config = dict(
    n_layer=8,
    d_model=160,
    n_kv_head=1,
    head_dim=32,
    vocab_size=512,
    qk_norm=True,
    attn_scale=0.177,
    bias='none',
    init_std_up=0.0345,
    decay_fraction=0.729,
    batch_tokens=32768,
    doc_mask=True,
    z_loss=0.0001,
    dataset='wikipedia_en',
)
MLP neurons of a small language model. Each row is named by its layer, matrix (down: output weights) and neuron, and shows model dimensions 0-159. Each number is 128 + 24 x the weight over its row's rms, rounded and kept within 0 to 255. Numbers have three digits each.
After each neuron's rows, "fires before" lists the tokens most often just after its 100 highest values on Wikipedia text that the model never trained on.

L3.down73:108092125127124134095112089125170171148116137157074146119077110110102130203138112101124139149138132135133107109119101114138095130166135098095168130157152133179100138163116201124112112121127124103117116103133146102147142142142140121151171110090176130131139101122109123098157121130138155131120121126146149137104129134098134098142095123130107147175105100152097158111157105097183103160147129130128162156112089122174125155090124109102134143116140153131136128151135092114119124122088121
fires before: "\n", " ", "\n\n", " V", " L"

L3.down160:084093105138094120143147116142156131110114119096128118116111171150163152131110134140143155195114093144125151079148150120135120146153145120133079114127108122153140128166119074150119096100129111107150128125124142132111098203129053132106146137133129129158092126107106139138088155172118111127115103109133149155105119154081114137103128107117122144141096122150157163117140144131144128156165094113128082122129176120097125158144141126136131143135099117119178096117182150153104117144131120
fires before: "e", "es", "id", "p"

L3.down219:128153130159124126133141118154162119121090119146101115130134089127112146122155105141114118147126077139122158115112145092086141134104126160117156137087092124122129122140154122142158168100162109127132106098152124109156171106073103116114161089119123160119132207125120153141093134132138125110156138113107126102142094133101154083124090097126129160111120119150156163137098164151140144163133131144111065153115092115123108159171107114143122147135161106110126157121148113123156196140086142
fires before: "==", "=", "===", "|", "S", "P"

L3.down511:149102128111125151111123108155111129126122127087098126102071130127121136106148111128107129134101177097091160131113149114178160091123186132112122126115117114169121150074143093152136092113134120092111094131135123129145160106127102102121155126116159094143130148090157135143097081125115122112111137159126114111141131128148127185116113135136117129160160142122108115149121085133095130145151147095135144171134106158171141085173106114127151206145171121141149147092142112142140106142154163
fires before: "as", " the", " ", " a", "g", " A"

L3.down212:157130109116095126142136109128123148129108145142098066108094168123081099141097117126120151150123140154157097058104162122126122095145147109091136146083142185129127093113104146134121093140106124139116119151147117120187097202148124122132135082153131125141119091134112125118139116119164103129110119113191154114117128115150151132105138100114126135164139130192111103123165144111168154088155104111145119151128142133154108138146140138126138134107106095155145134126103151124161131142125167
fires before: "e", "ar", "p", "t", "n"

L3.down268:140101089131143115183104095098140117145096097108132100144083129135117129085135107169143100170150151172119091143128101129098103177157111117140100143163139103157132140122110135141100084106100147070128130093165134126140137152114097163122138089132096138143164130091130139152163113127140153177152127128143113177131137102138091142128102124165118157075107133140148133131127124110116095122102094095116123136122150105153149109134127136137166128071153147132128137125126109156142176134145159
fires before: "7", "|---|---", "9", "al", "y", "6"

L3.down307:139147138144134147090155124096077168147147088163164131161146145158111149130116123123151112164120186109139129097084148153134095148131171142104160112150138140146130101137119106092115134136143112131116130159104128120145126119115141116159116078170112126126172147105139111096094115130180123109140111087070156141097134084098125091138104151121116131125091092156094126117171129121149178122135141111135136159153105127132123099144073148119109110171140130125098110108122166138169130133132104
fires before: "|", "s", "e", "n", "r"

L3.down240:106116095125144122181083152133094072130122146145104106133157130124160091139098122103156113110140132110159134137117168128151130137161115111119108126100130114165076133122156087116126109145150122167123100164090154146134097143086138096147142112140137124114106141107137125118140165134163152115092147173155146128144120143122113100110112170124116082150146105136096093127133126132100169144145185111090146133162113115118091134166060137156148141114140167131100138155103166128137103115143165
fires before: "en", "e", "im", "w", "ing", "r"

L3.down292:118113130162145144132114150086086166143071134149134133039127087170108126129175135137138106123103121126130118160141105116149099102109130111151093123115121113169120114125100137143119179153122102071112169149090136119109146160162114148127125095109124123115152119126141124122157165128089089135104168112153127098142173119134147128131145111143113134144160133083180147130137127131144148144129124142177117139137074116095126095148122134146108121113123120165159097121144120112114151080117154
fires before: "s", ".", "ch", "ed", "c", ","

L3.down514:160126165122075156075100142135143150139146137085164095125127119157139116152147122146127178131158120127152075111152114123144137089172138105094103132135126155160196136124104111108110122129152126108101138144114107156150106125109130126144167178094130099123113105141117122135113123117136149140120154152098141142156114135131096125124141154094178090089112137175100097165148104099137107117108121091154133149136121089121146132135126130140155196100097102142137091116109136117144108087147108
fires before: "ent", "ary", "ation", "t", "ed"

L3.down110:148134129134115139119087121111154123083152150109083119140117158149129136076113091111124112138154113145150130172117168083094128114150144174157119121104128142129127161094078100122147108160129101096097160119162164138101099105128108172116140091125155159105100136111130142108092128092166149174103111123151113125161130125152114169138138121130105144121152167109135144148120148082143137139113092096127137155102158097143126153104116104138130188145120093171144172092120135145120159137132133
fires before: "s", " d", " of", " r", " ", " v"

L3.down86:107120157145092141126149118142116097126137156134167175075130066119094100108144116113115133114150101139129107114107163104149165109168121141170165184116150093165121138131105113112111121130101107140088154096137119128147124114087104102107079094120155142114146123150173127153122131123125109145127161128125156068144141104131125099124127124110156119149162150148151111135134142157127146140081124105130118089106154176124111162159136084124092125157187102113148104125127145121140132127097163
fires before: "in", "r", "k", "ge", "ro", "ain"

L3.down573:180121117122130143148127102133137109136123118108099170132133122081120130143168156128172153119122161133113096145121121103121119078092090166144132132119153139132111089129118165134175135156125175148139159083109101140121078136137110128118168113110133116131108110110124152141128134157127096126108123098132085145083144156125123149132096132108138078129140162058177132121127121124120159149134062140073160140090162128145121128121100119178133153134145128141150169105108133142150094114134123
fires before: " ", "s"

L3.down48:113085106112121096133081137114120091107109143134171119134061144165129104127089137127155158104108161117076127144119153096123152141177148082115144113120112131138162156127143126147116120133135112122171105131128148137114126184114156128102140120123167080098092116123150162134110128117104160130143119124105191140158123073127118122155144117096145134104114165158121096125145123112153122163150143149097117120129157180158112122110155129116166117135139151108086115161149134110164129104100095
fires before: "c", "ad", "d", "s", "ro", "ce"

L3.down179:147137132119119111123106182087151113136121156126161147161142101119128138136120109174176115109130111141149177141148153135165150112103069144110113120137121134108147188127152130128096159120162125085124105112141119107127154115147151086105107127103129163137102149122126121112098146111138177196140126152083081122133142130130120114126100070174068167132139116115123121104099131131116080143148123143092132095113133084129121123175149125109140127121144107146122112158113135102114154154141155
fires before: "ers", "ary", "or", "an"

L3.down456:120131089158147131103139111116142140119142160113113126102139103132124104155130167134116146142125144095118132145132164138124084115115128084138101090156168117121134108106142126089098134150132130141095117145155126143129140105125126095128117150151120145153149128125167113126067113147175174148096119162126125127205097136126147103115119145075177159152131126095061102125104160138099138105096111143131128125166138149178097110122115097145131112126123131098138157160132095129163074164134166
fires before: "u", "t", "ed", "ts", "n", "ar"

L3.down389:137093119117102173128122142120140076113174131109134149119117168096125165133151123107151110147137111122134118086165084109120124109110112162146149156127122170104111133119114160158158081116072150106111140132119201119155130074110115117137147156103146156112163132142128120145101151083103159155146113113120084109112100163153165118125096145127096105167161145149157138116142116124124131078128123137126146106134145107129141151107093177121143138159092149116096163108143131105105128096142130
fires before: "s", "u", "ed", "ong", ")", "am"

L3.down147:146178148085111141127127132114166157113105118109114132145131070134131137130121138120129148124151138123118089110117155134078146091126119128143085120122113135112108142124110132117106154151082120134128151060131115125136125151109159095093110106140125088169158079155173139132114124195109075125117125133143130143140131157109180102122148046133157120177119092147143136162129170103131141135151115112122105136136096098153104172119140128152131162116140130108130161126176143116117148123120137
fires before: "\n\n", ".", ",", " in", " (", " to"

L3.down502:126111127123141080117142134149127119127145116116138112165124100136169136118176103176145121117136140103099102130149124095086125139110134133153167161117090136104133150136101135106105111165149158128131128164164091114125136155140119148176126158088137134082098132139120142167175130127104133101100135087136092170147120161159089109110109146113174109142085114134081133090153093128172097090111094136097093146139148190138155126132160130121120126114145141164112086137147121142138107130141141
fires before: "e", "ing", "as", "es", "en"

L3.down251:152135099110140112149137089128105108101142114137139130136152135134181075087137101115133155109113141122171146112127102132156150144153137143137144171127148163063123140167138121130089119092166138136111154115080185120105096128120131118126092105163117124147146121114114096137127112111143081123147121117119109164150119116119111122119082095148135134102118127102140145164153123159108150120102194129137135136121094113192121114143125140111182095131186096104113111103148164098150157127127128
fires before: "ed", "e", "es", "on", "k", "an"

L3.down253:110138137112138105103112125087141160109147132124126100141164137122122136123142091090123165087120110103134100106121079148143143161153118199111147136093117163097131077168120133110132122109130155153135128065141131177131120148073121158114148150163123133132117116138152145151144131143141148111124119068147094119132077144121128128140164096088121130103116158126141157114130138111074137124123142134114122105117099167148157128110166165136116156143104150104104169096117172146130127118182128
fires before: "el", "ter", "ip", " the", "m"

L3.down291:123110116133097101102101122115123118110114141163104094134124139119158140167104148129111102115136097094156117124191145144171138137113121140108168137144113156128134166151103168130178127162113126129126119135105101081099090120127123118165122132099125087152089120158147125122160104097128144137132123161109182101086150160144099159101126211132148075120142146119150103116136146175109114133158141116114114128106098126131148142129093101134118137111149166145163093150116147098157088145129116
fires before: "d", "as", "m", "g", "e"

L3.down115:134167117154141135175139114131122143138090044097127127160109167179139137127172127119128138129115128134100104120126141157127118154145093123104097078104106103119112103164118136097100140107110105173159122123129118090173132158146129104123135057130118154094129120108140110147117084132127133141109148135135105152115122124139145123121147151117070151136129133145165115081147134151127117108146146143142112113106162144122159139154061138117130101140126122167143126144156146138144200120138094
fires before: "d", "e", "ion", "ment"

L3.down551:120135133146117148100150165153148122149165120142135169107128133123146094140121166171100143102128155118117152131096144140117170117107091048125126114152123093133101156139117138130133114125127140142113100146077140138124167080117122106095103140157105092095126128131162140084122122141182186143137145087139123141075132159102150071115145160163142141114116169132089109161118132131097119124090105137105096166128129156156132127116115101121174138139131136158148125112094126121086114131137123
fires before: "nd", "d", "th", "g", "ch"

L3.down150:107105096106106154149123100173159133131161114109140169139078108138142110145140122115152122133127070118134122109140129106188135155160153146104142104104123128095129137039123095116141102102120148113158158163121134153118164128128135148111134135129136166119110138165116141158108125078158147152087123108092145163128136096141108137090119138148128142163148112149184143155101172123102122111131106125141143119099067154138151114122123108145106144129097142131091124112085147141125174142118116
fires before: "as", "v", "g", "ct", "in"

L3.down243:125175087111128119116162169100101111126128166138136177138155144105152096155120153190137136111118073135158114188129146118113118092144084120112147108147092114106112114103165128133116148158083119096099117153133139150164128123152134144099139114127122094133137131143137101119095136095151156140075124112089093142108102187152130102119142109130124163107166151094105128128135120124129132120130156121148138136101135129134173134128134149129108096181133106130081163132133111084137177138138133
fires before: "t", "ar", "us", "ts", "w"

L3.down269:130110117093168143137158122129119140114110082088132123148094119139137116148074143153105127128172116146146108107124108093152087153136145180059145128128089125142111112156139113073151081139102117152159112144149145148142098148145148087191125139091121137145141134114163105133140145151128166128140155090166141133160131111123139120097143177119129112104101108088112146108169167099121111152124119147136140143132162117130162146145108158129120128121114125149103122153093114126091126077092135
fires before: "\n\n", "r", "en", "ing", "y", "or"

L3.down633:073151117112116129133122127110141124135132148137153111108092137160109118105128122136144165091122112109141139115141134149104151144131102132117145131084128139110191107125120112130182085155170116111094114142143122152107152164110135151158105147129107105107130126163147106165163149111115140119103163096154121131182170107129146144100165086152137123118153117087118138121117107129151122094143093087152091149140192140172154152122107122128151167105098115110074104113101104127179133114133094
fires before: "l", "ions", "s", "h", "ion"

L3.down600:163121116142113172110130104137164136155160163119120132131142091151098158141158124121141140130133146119137152120148124114133132115130105129131121085113139084152084073094087147127099116099148136175131117117111097108113116144137162137107117103129126153147093166076138130111148126076165075146123109159139095125149087098142146119110092112129156110155152181098125075149174154146131154155118135127121141137105144140156158100113091164134120099128140144137134145155123161105125152068118158
fires before: "s", "or", "y", "ed", "ary"

L3.down277:089140149141115119152090116127131154127124118101130109164186152146121101093151116146116130156135131131170134110130121168114126122133113142132115118132113156139125131168117167110128115130161130106148133113169137102107111061109147132144124140097126130161138175095122067150105090084091081087167138116153149164130114115118163131102120175114143128129142113112111147127142167121132157144119156165142136145077108117145128100152138129104077085145139124118115180135112113110151060151112142
fires before: " St", "r", "it", "e", " |"

L3.down136:112114128098104110130109162125100123165094139126114095129123104115115134149097157183131129135111176148138103110144145150125119120087081128128179118117135141170128110137099164153157140116176125103133140110085134096128115121124146128141123140134132092106162197111098142145193092167133143110111138123127125126132095121132138077151118135097138137098155128113100145138135157156133142101119129119159077142147133146158123124192131160101134102147077162085104125130105159107133100089112129
fires before: "e", "o", "he"

L3.down227:139118109152125149155144095147140117157167076145105139125141137144109119107102105148147139148164121152133114144141144166062098151106142122161111099158176182112118065089090125106141126131118179183108096157140092130119118178110107092118147149121129125106155147112111135135094144109096136142134117161108116149161130131108161143141102145137126125141102164118166133138102166141099138153142120074113149151120134102096089097148120106109144093110118098141102093152120131148134122146139112
fires before: " is", "al", " was", "g"

L3.down40:140117063115110148164063094081150156131151129119165133151126120119129135115138143151114118137065141119146125128151110110141108140124135158127120140173100077087129148135127149102121126131127120171150107141132141085116173124108193120133118150137139127158158122128106141133093152078142082115137123107113098107158123119124116145143115167108117172108113143171145136102110132081171118132133150142153085172126140140139138095087116139147104145110140095157134093163135115095149140140132093
fires before: "|", "|---|---"

L3.down626:121087148146124115194128167113127092130147119160132128118149118099127128143159109099117113107129124135116145120097161074140133107103123113113126122104139214184120104070116081122138138159146106140160104135132121168168151144131153134129126094121116097111139133099114153131167155149153090092167130151148115145129117161127131087122118122158139101131120091151110149118137076140090161125101146144125123108102116146136130109156114157157129111138134133097113179153118179121130081136126119
fires before: "is", "ain", "id", "ers", "ity"

L3.down78:096144110140100132135103166104121160110140120110144100124127132099135099138071106118124098117115078103131149145114132140122158134089110150093174135143102137117160123126120121139120117121069126130116117156148126160141153168104170105147108138143153149150149144184149092159107162127133085163128148133169125108140082115146098173121153178118115159120132098125115157112124158112125119104105150131131090083100133145122162134160123087130144140108142072161129094146159164119132103166094142
fires before: " ", " of", "i", "il"

L3.down448:138127120109146085107080133096176152119102153097097122104163124109123168089112136130123097147134187127121113073112161146174160086123132101121173144093118116107122133108123153117129160100165129120133141109120140099143119103132066132121146153112148099151133205165124138168145130151118109097124122148142110125143120119114130110132129118134113123133117104132121165130149109159068109108113155147139154150152113139137140130165062124140117088130099140148124141098118146153144136168159107
fires before: "o", "a", "ack", "ub", "ue", "ass"

L3.down348:109139171159144146124123134159122142123125132122129169151168149136125142162129123146095171141153151123164141145144138102132132159095105109146147148125133112137100149183145149100103127105109126128146131151149135095092152104097129123126180153144137143107141095118174149152094119121085097118092098141146138102107123155121109149097166098115118110132101161138081064102131120087126122150145132128110131129157068162180137144123116100145081117146090078157132107097124084126121121154116142
fires before: "m", "ed", "ent", "ment", "ing", "en"

L3.down252:155143125163078123162118107117173138133135108139139128117120161092156156121150111135122115122146127133123112145197126137196094160146179083111129122128127128148125154093117093138148107124105172121128122162116142152141118074122105088128134120101132148127151132169108143134118159111129153122106066154073121163127110143106114132122127087172100140158133130141138105129161116149095163102094088123137183119132133102119162138140117110114106105146118146115067151130149124145134136088118121
fires before: "s", "e", "ch", "in", "ing"

L3.down68:126159102133135077131099142131129146128152140072124136150120129120147116078142121128129120128144147090104129124159127112172094108090125190115098108136149068113164147151142081105145101133108121160112117099144085160104134102152151133156111126161128187109106087129122150100119128178111157154099139155163189143134140133128100131135075156112109144138131163112128084143137124126084159131161173125140095138139105134152129105132093116111137124115118122144108141147116118105147169141121133
fires before: "ed", "e", "ly", "ing", " the", "b"

L3.down433:126096091131142144153147085174157148154131179201157138082116138146145108122160118084128154145130117124104124113120115147119094111128137174128127176108130172097107114130123125120121141077150116144160141084106093148075124138117160112115145114131114106150191110102093134148147118116135151138139141106115101125170153136149177060118128127114097123140087146131115123163136159140117140130131136117153118126104094132139153140135166157122076119124137128155124119111103123119136101086112116
fires before: "d", "ect", "it", "t", "or"

L3.down581:169165165111104091100087089156112116121108125132124131142069116140144122147103142138146092167156129124152142147129141112160138078115190138101171149125126135119167144106092130123119114116107142131158121108114158094122093108138138118152128142112112143159135146157165147110113124099187121105096080141097129134131140124145127134096177158112125114115089171162100123094125142131155101131145121077142104124099169125149090092167114098120181153144127125108119117139103134132128150125102123
fires before: "t", "d", "n", "st", "s", "f"

L3.down599:116104130109136142130182143170110138128148131143158128134082114133175149145113169129124163130115165113141175101108094139115106111155148122116174128132115109107134127149099148105106095118140108112147108138125108113059130130146136167131124152124180125157161145133125128121110161119116111116108139118113122121143120086110115079150054078136109142107141124119151198149137134142104113165116120129087120160084096125112135144148116134162134112146148155126118133184095096168118101113104143
fires before: "ad", "g", "ed", "k", "ter"

L3.down612:126150136077099088101163175159153091108160124090106143201104134102112132122144059143180146153123152086157125092139127115126136129117150097137119137137177187088117125104140115147119162126134120128123144123127107118157146116136106133160109092117108102114098174136089143164108106128118110146112150078096135145150148139107105149114107132132135141122114117125131170113134104117120132155098138130133186167112117108147128154128092126122150146146155136134106121127163134110131118166126083
fires before: "k", "s", "it", "ion", "ri", "es"

L3.down601:101067156111105120149112112105143093164118115118066111110101114132122148152155108128114119121175106140175115116126114127152141085156091123140134093178094166161120138101115140169116145082113126097132126115149118133148123150128128138139142160125163113111129126134095114131133108143165126146121122167137162129119188118185132124074099119094117090146143154120124115128136147087163089112182137107091146135103123108120128089160149155098145172147151155149139149100136128111105123138134130
fires before: "v", "ies", "ary", "o"

L3.down114:121160122143108085170150140117123156120122137120153116100082115137151131085078125092127123133123137123105130118121142148135157132111131181112122128151118178117131110097171141099120114128135140145095127109155124121084126134111141147127100092129159166140139119128100132177140160123128147173106130103140149185126133149118147129125092077173107116112131106138188138107163133150119113109133099057113104135135141139175095148096121127128124082121108117142128125197081126133161095145117115
fires before: "ers", "ent", "en", " for", " |"

L3.down628:156121108127156110136114106125143156116118146127146096148063093132088109136170136091122144128111143154186132119105140135122132108146089112097104135133156103137138175089106126149131115139150150172128148131159073134097075131132107135110131130073116150159161101103131133145143164098129115151143086119115150152129130131123120140130085079144103124144129157100118133119147135138114128160114123115120142145124150141125092130077115143088146113079158140108206145111127150123125131110164184
fires before: "st", "r", "ed", "m"

L3.down134:067125139147100179144104104141107123168101114090145167145125098107090109164133151140136165132099130123117122125143111073145138138128121141142117123108115157116117126156073159143119159102140121082169095114094111139129122102144121164141121148095154118139123127164115135171077111162113168166152186166090118097133156123126165113130142112140107148105101127111145131123148131141117097174135095141142107142127087150149072144137084106110105145152122142118145149128121129150137153119092122
fires before: "m", "e", "t", "th"

L3.down517:137150125137097123144107113125157140193132109116087105111116165141094123106156094188125133176146097139097152117084118124133120168124142135091109138124101135144102115132111129154161120105103157126085139131084147102117121158160150114105115122140170111161113171129133156132129129136113137156086149110150094172126109122159130145112218125101153119099112138134136068133119111133138121118125136109146135143082146144117138134132097144106104174139130141118152090138094156119150125105166094
fires before: "n", "t", " s"

L3.down262:119138085136137079110154116135156100123108139130151131113145108157094135137114109152138131164115131118138138126154117169160139152135059140160164136113119138112147107135112080125070112094068118118122148136109126145106140134098106132090160179155163106125141105095159137135146135144078139122170162095165144132143105123130113156137113143128103158138137123133152102082131130108061095170131115162146125131142172120084133126177112123116146112155151127135164107156123115107118164102131121
fires before: "6", "7", "2", "8", "4", "5"

L3.down377:142131137127071106133111141120152158059126110135148125131114130129090121115130139132132078163095099123141102171147111081110103153186192132126115111116106141135173095120059110118115108156138142146103179126165151108113117131109156116124171170154139124142127125101145139140135115107141112124080115156114137170133107129122166113138164135095137130121148147138163099127125133203136136146132146119135170138146140104117119096098132114132116138149115106104104130148126112112166113143099164
fires before: "e", " be", "ing", " s", " a"

L3.down449:146158105110101132110145135116154118140127145119138102137143150121131126108109113152105105096091111126137075147153131149136113144110074179131125090156121132136106125166133137124124155144128102091109155105145084151114088119105112138134117105135143128145103175157138110086108074139156133111162151111088135141121149103146096133144129115130151120124112090113148145148087155128143105133191094108164151113160105131071153115171129097127131180139123178117153169136127170083120156118150155
fires before: "h", "ur", "u", "t", "us", "ast"

L3.down83:090110142118118135069115126168138117127123129133102142088096115148103103109104126110142137130135122143173132069140140098142121130142114121141150169117113152120095088154160159097143124101100139161149127144124175114127100128071124125115081131170100144115123138174134132146123100103136098144158130095149120090141162151115122085138130146122157111125170105127142100117168172140090160165127143084163135106158122098147195153105128154135141157143135100094130151149129120151129146128089123
fires before: " the", "ed", "ter", "n", " a"

L3.down375:182122075132119122120154116089114145134108119162089146101091149105144143125096148133123132138133152116094069146088124089115140096115149109138143131108102136120123127089116104174187122146131165141117174087090117112168099159128097102128129135152105141138164116145127167145105166139146138128154117131091126167127146107128120111184121125117122083203116101138124190132139140110096130135128108135140125154090122139146102103099101145100137175134160131127115123146117142138132130123131121
fires before: "ed", "ud", " ", "s"

L3.down54:122162110100155085135132109148131121120132159125110136139103113140112181117125149144131140125128085118116147112140132192089182130126140139125074143123127121090155102137142150126121139108128126130148088125117162152152140084177164137146118128177128055104112129153174131172115112120127168104132127123124116102132117114104087169134146134131109147135139160100128132102125108066124092088126132125108153111096124109125099110126115148105114174135139131099110112116197124105130181138137150
fires before: "ers", "s", "c", "ab", "y", "e"

L3.down582:133147106167085138119167130130120128160134140165162149119128164136108118115148114100133135132147119139072181085118124091086163147105100127117122120116130113109131112169102177097145116139104098111121178117136151162141112123105110141128119096140163097134061125120110157127148139119114165139142131142124158107124134113092117106128138112126115133160180107162155090124115143153149187129121096096098119127112116152173120148120099092169107136179128111132100141123168121119134136072128105
fires before: "w", "ed", "b", "h", "^", ")"

L3.down547:142128095108116116131153156121112152149137078124160127105153141123156126146114122081158131163125126142138139132084143117141114124155123120122165154199124109116133137125151111112134125181117094111101136161123083094108150124089105118165126149184105098123132150119177162152126131104131117108084194102120136105105161131109142125125134093146106153169135090114121103151130143126149138153143132099104171091137135119103124089150131128090145111139179117105133096136088126075105117117155146
fires before: "it", "r", "l", "ent", "e"

L3.down7:133120109146106104127123135151090138111085133105097105126135123179090118083110116131111131092125165116112119168108130092077150093149112114163123155109168131130102144076136146096098168137103127137115104108129164156156096155134178122122121128159138141170117109132111123124124126172132136072155123125123147127141097112155141150122139140146132129131166121119120135186169192115139150181120153109132151170148111130129131093148145134099165136099126126094104084166136106137111097150113129
fires before: ".", ",", " (", " to", " and"

L3.down197:095141124124142162127156127106138140159110135135158125136112101127124071120132111125161128097139146130158170084093152116119156118102155132131080125107112129148130123141168117160046088077120139159147095134125136158127110127142130102125121148120112124104124086141107110140166077089202106101114103135142139183151135120170080108100107127134122172110126116153172097129110125172132150118125148133126118114114127130150161134177123120134126095154135106162123132171126132123154121142133115
fires before: "es", "d", "t", "e", "ed", "le"

L3.down406:123102170177096134107067168144112114137117157124104135117132107098135144137058119153139138102159099159143118138120048130099093147116163157151126132138136115139103169140112116130169119135159137116114124098130102084144104124100117116180138123107149148119127141140094116168146139139121150098135160131120117110118118089101205121147120142150115157124146120118134103139123155102112155124136107149092111134092118150152142152144126117083115122133163100182141162107135143149142100145104125
fires before: "r", "o", "re", "ro", "u"

L3.down116:153115133143139110134162123167163130132121088128063112113115123125142134096123114148098091102090107170148102154160126126148179141126123102141170115117121144120135145102152100142172101145094142133154120118125106102130141133114112166119124111096100176130142159167102167112186139142147139128110068163093124130137125086119113139140122137105119167093162171139141150141114133119122104151164155158114083123073107107151104156150136111115118094091137107101156113152132091139140153118116137
fires before: "as", "al", "t", "u", "g", "e"

L3.down578:151127154131133127102132137095118125107119159136144101105167117103115153114130167170185184100164150138126132161111165140139105108163107158085146090170145116151114129123161102111139132110120088118150103119144113129113095138129128127129126123098135157146116097124122094164168085157155104160137168128136091138135095118095139103079118156120160112101149140146146159102140140126125136102158090150149095101148106112118142069128131146108133116145115136076100107161117148124131105184153101
fires before: "d", "ion", "ary", "s", "ur", "ical"

L3.down606:109171137134123136162104117120126119100099112137110131115171101146119101145119126190135144131138098129145156117167074128151073166163114149106110171102135167165112140140146112086104098131104079126098137143134148148145134136171119142127142102147138109149192140106138132129116097112118109139137116132090150089137117144126113108140147128168117104083086148126110123136151149115140083075144125129119110080127117105142160115082180158128120163132112123144166139133132115162139133124122178
fires before: "d", "p", "v", "t", "ow"

L3.down237:133162131117151113146151140135146148122127129145169094154168132129116131152132144115143107141145117170105150152136131104167155119139095150135146105116083103118114144080152115122109126098161158135132083128095146126086146156142162150155168174099126107139096138088113114151126116100090156124102108135132115108090142148123123142122067071080133142136139127118130114118122138125112063125142136175084155104150139113108091134113079096133114101132173121152097140160139178123132140140161145
fires before: "h", "es", "ic", "y", "al", "e"

L3.down625:133139138119099109132140138177100124130154121126120154152141114128144153120143132144148133107098084102133162155054117102103151140151141101119138180158092107170141163081166124111142134144145088101132124169123104116097114096114151127125146108129122121114100113080111147104115106127175118093127112103079081114103130127119124110145158159138132130145100099149151098163122161103130146104096118144124106144142126114132127102219129108144144176131161140119153127133154110177133132130143133
fires before: "|", "|---|---"

L3.down320:115146134087124153112122157100134143164112111111085098100134128147130121115103091125124104073114148158084121118131145120133165121166122165105141123159122138179191135125153106139103108120137139169151117110105152090129136110134132116107137089133135151120157096146150117137124119132166155112139148103152119067133090144121133142155124123144089145146128173142134083173162134138096107146104150088092083149098116172150139151135122122096183124124121088107140142122093126163122168137120103
fires before: "d", "m", "v", "am", "t"

L3.down455:108118149163148129168130137157103098129098139139147134066132106119157111124139144112126196123118125141096131155129146086142114145119107119142128106109118139158142136128126072150121182134128136120126120085106139109065072093070121170140142167124164112128135086130112137144093107133170085166149119146166112158160124155134151139122134137130137085161130109142140089154111118105094112125147110123168133119151110108130188086127134138123119118097155121127144155130102129112145111155151149
fires before: " ", "ers", "ember", "ent", "ed", " the"

L3.down235:164100150170118157121110131113145127120099101136103069143071133131139146104138087135134092166148121115119109112176131138115142117141124158136092130168126105114136146149118160149117127118104112149131143132125128111138157133174125130095115101126141137152139116121086164098132135097121160152180109180128130118140125100106121087125116125121074153127059156118142179127124114089177159124122136140144170158156094167129155129174138125087102156118087113134095148104122111129120114124100130
fires before: "\n", "al", "s", "ation", "\n\n"

L3.down604:130109161142137125106110157146131162116124165059187137139124147118116155142178141090120103130116124095144134097095139112110075153128127095121103124103127112205175116118137113101110119123111171130116137116121124124124110164122157149137139160142126104151126097134086150073132134124095187116111077132152107141137145154108110141155161124125147130118156092142123100121129110112140137113150134128081140148119166140119084153134110094100142121106120170120172152156141107091123157121116109
fires before: "t", "ig", "5", "on", "g", "ation"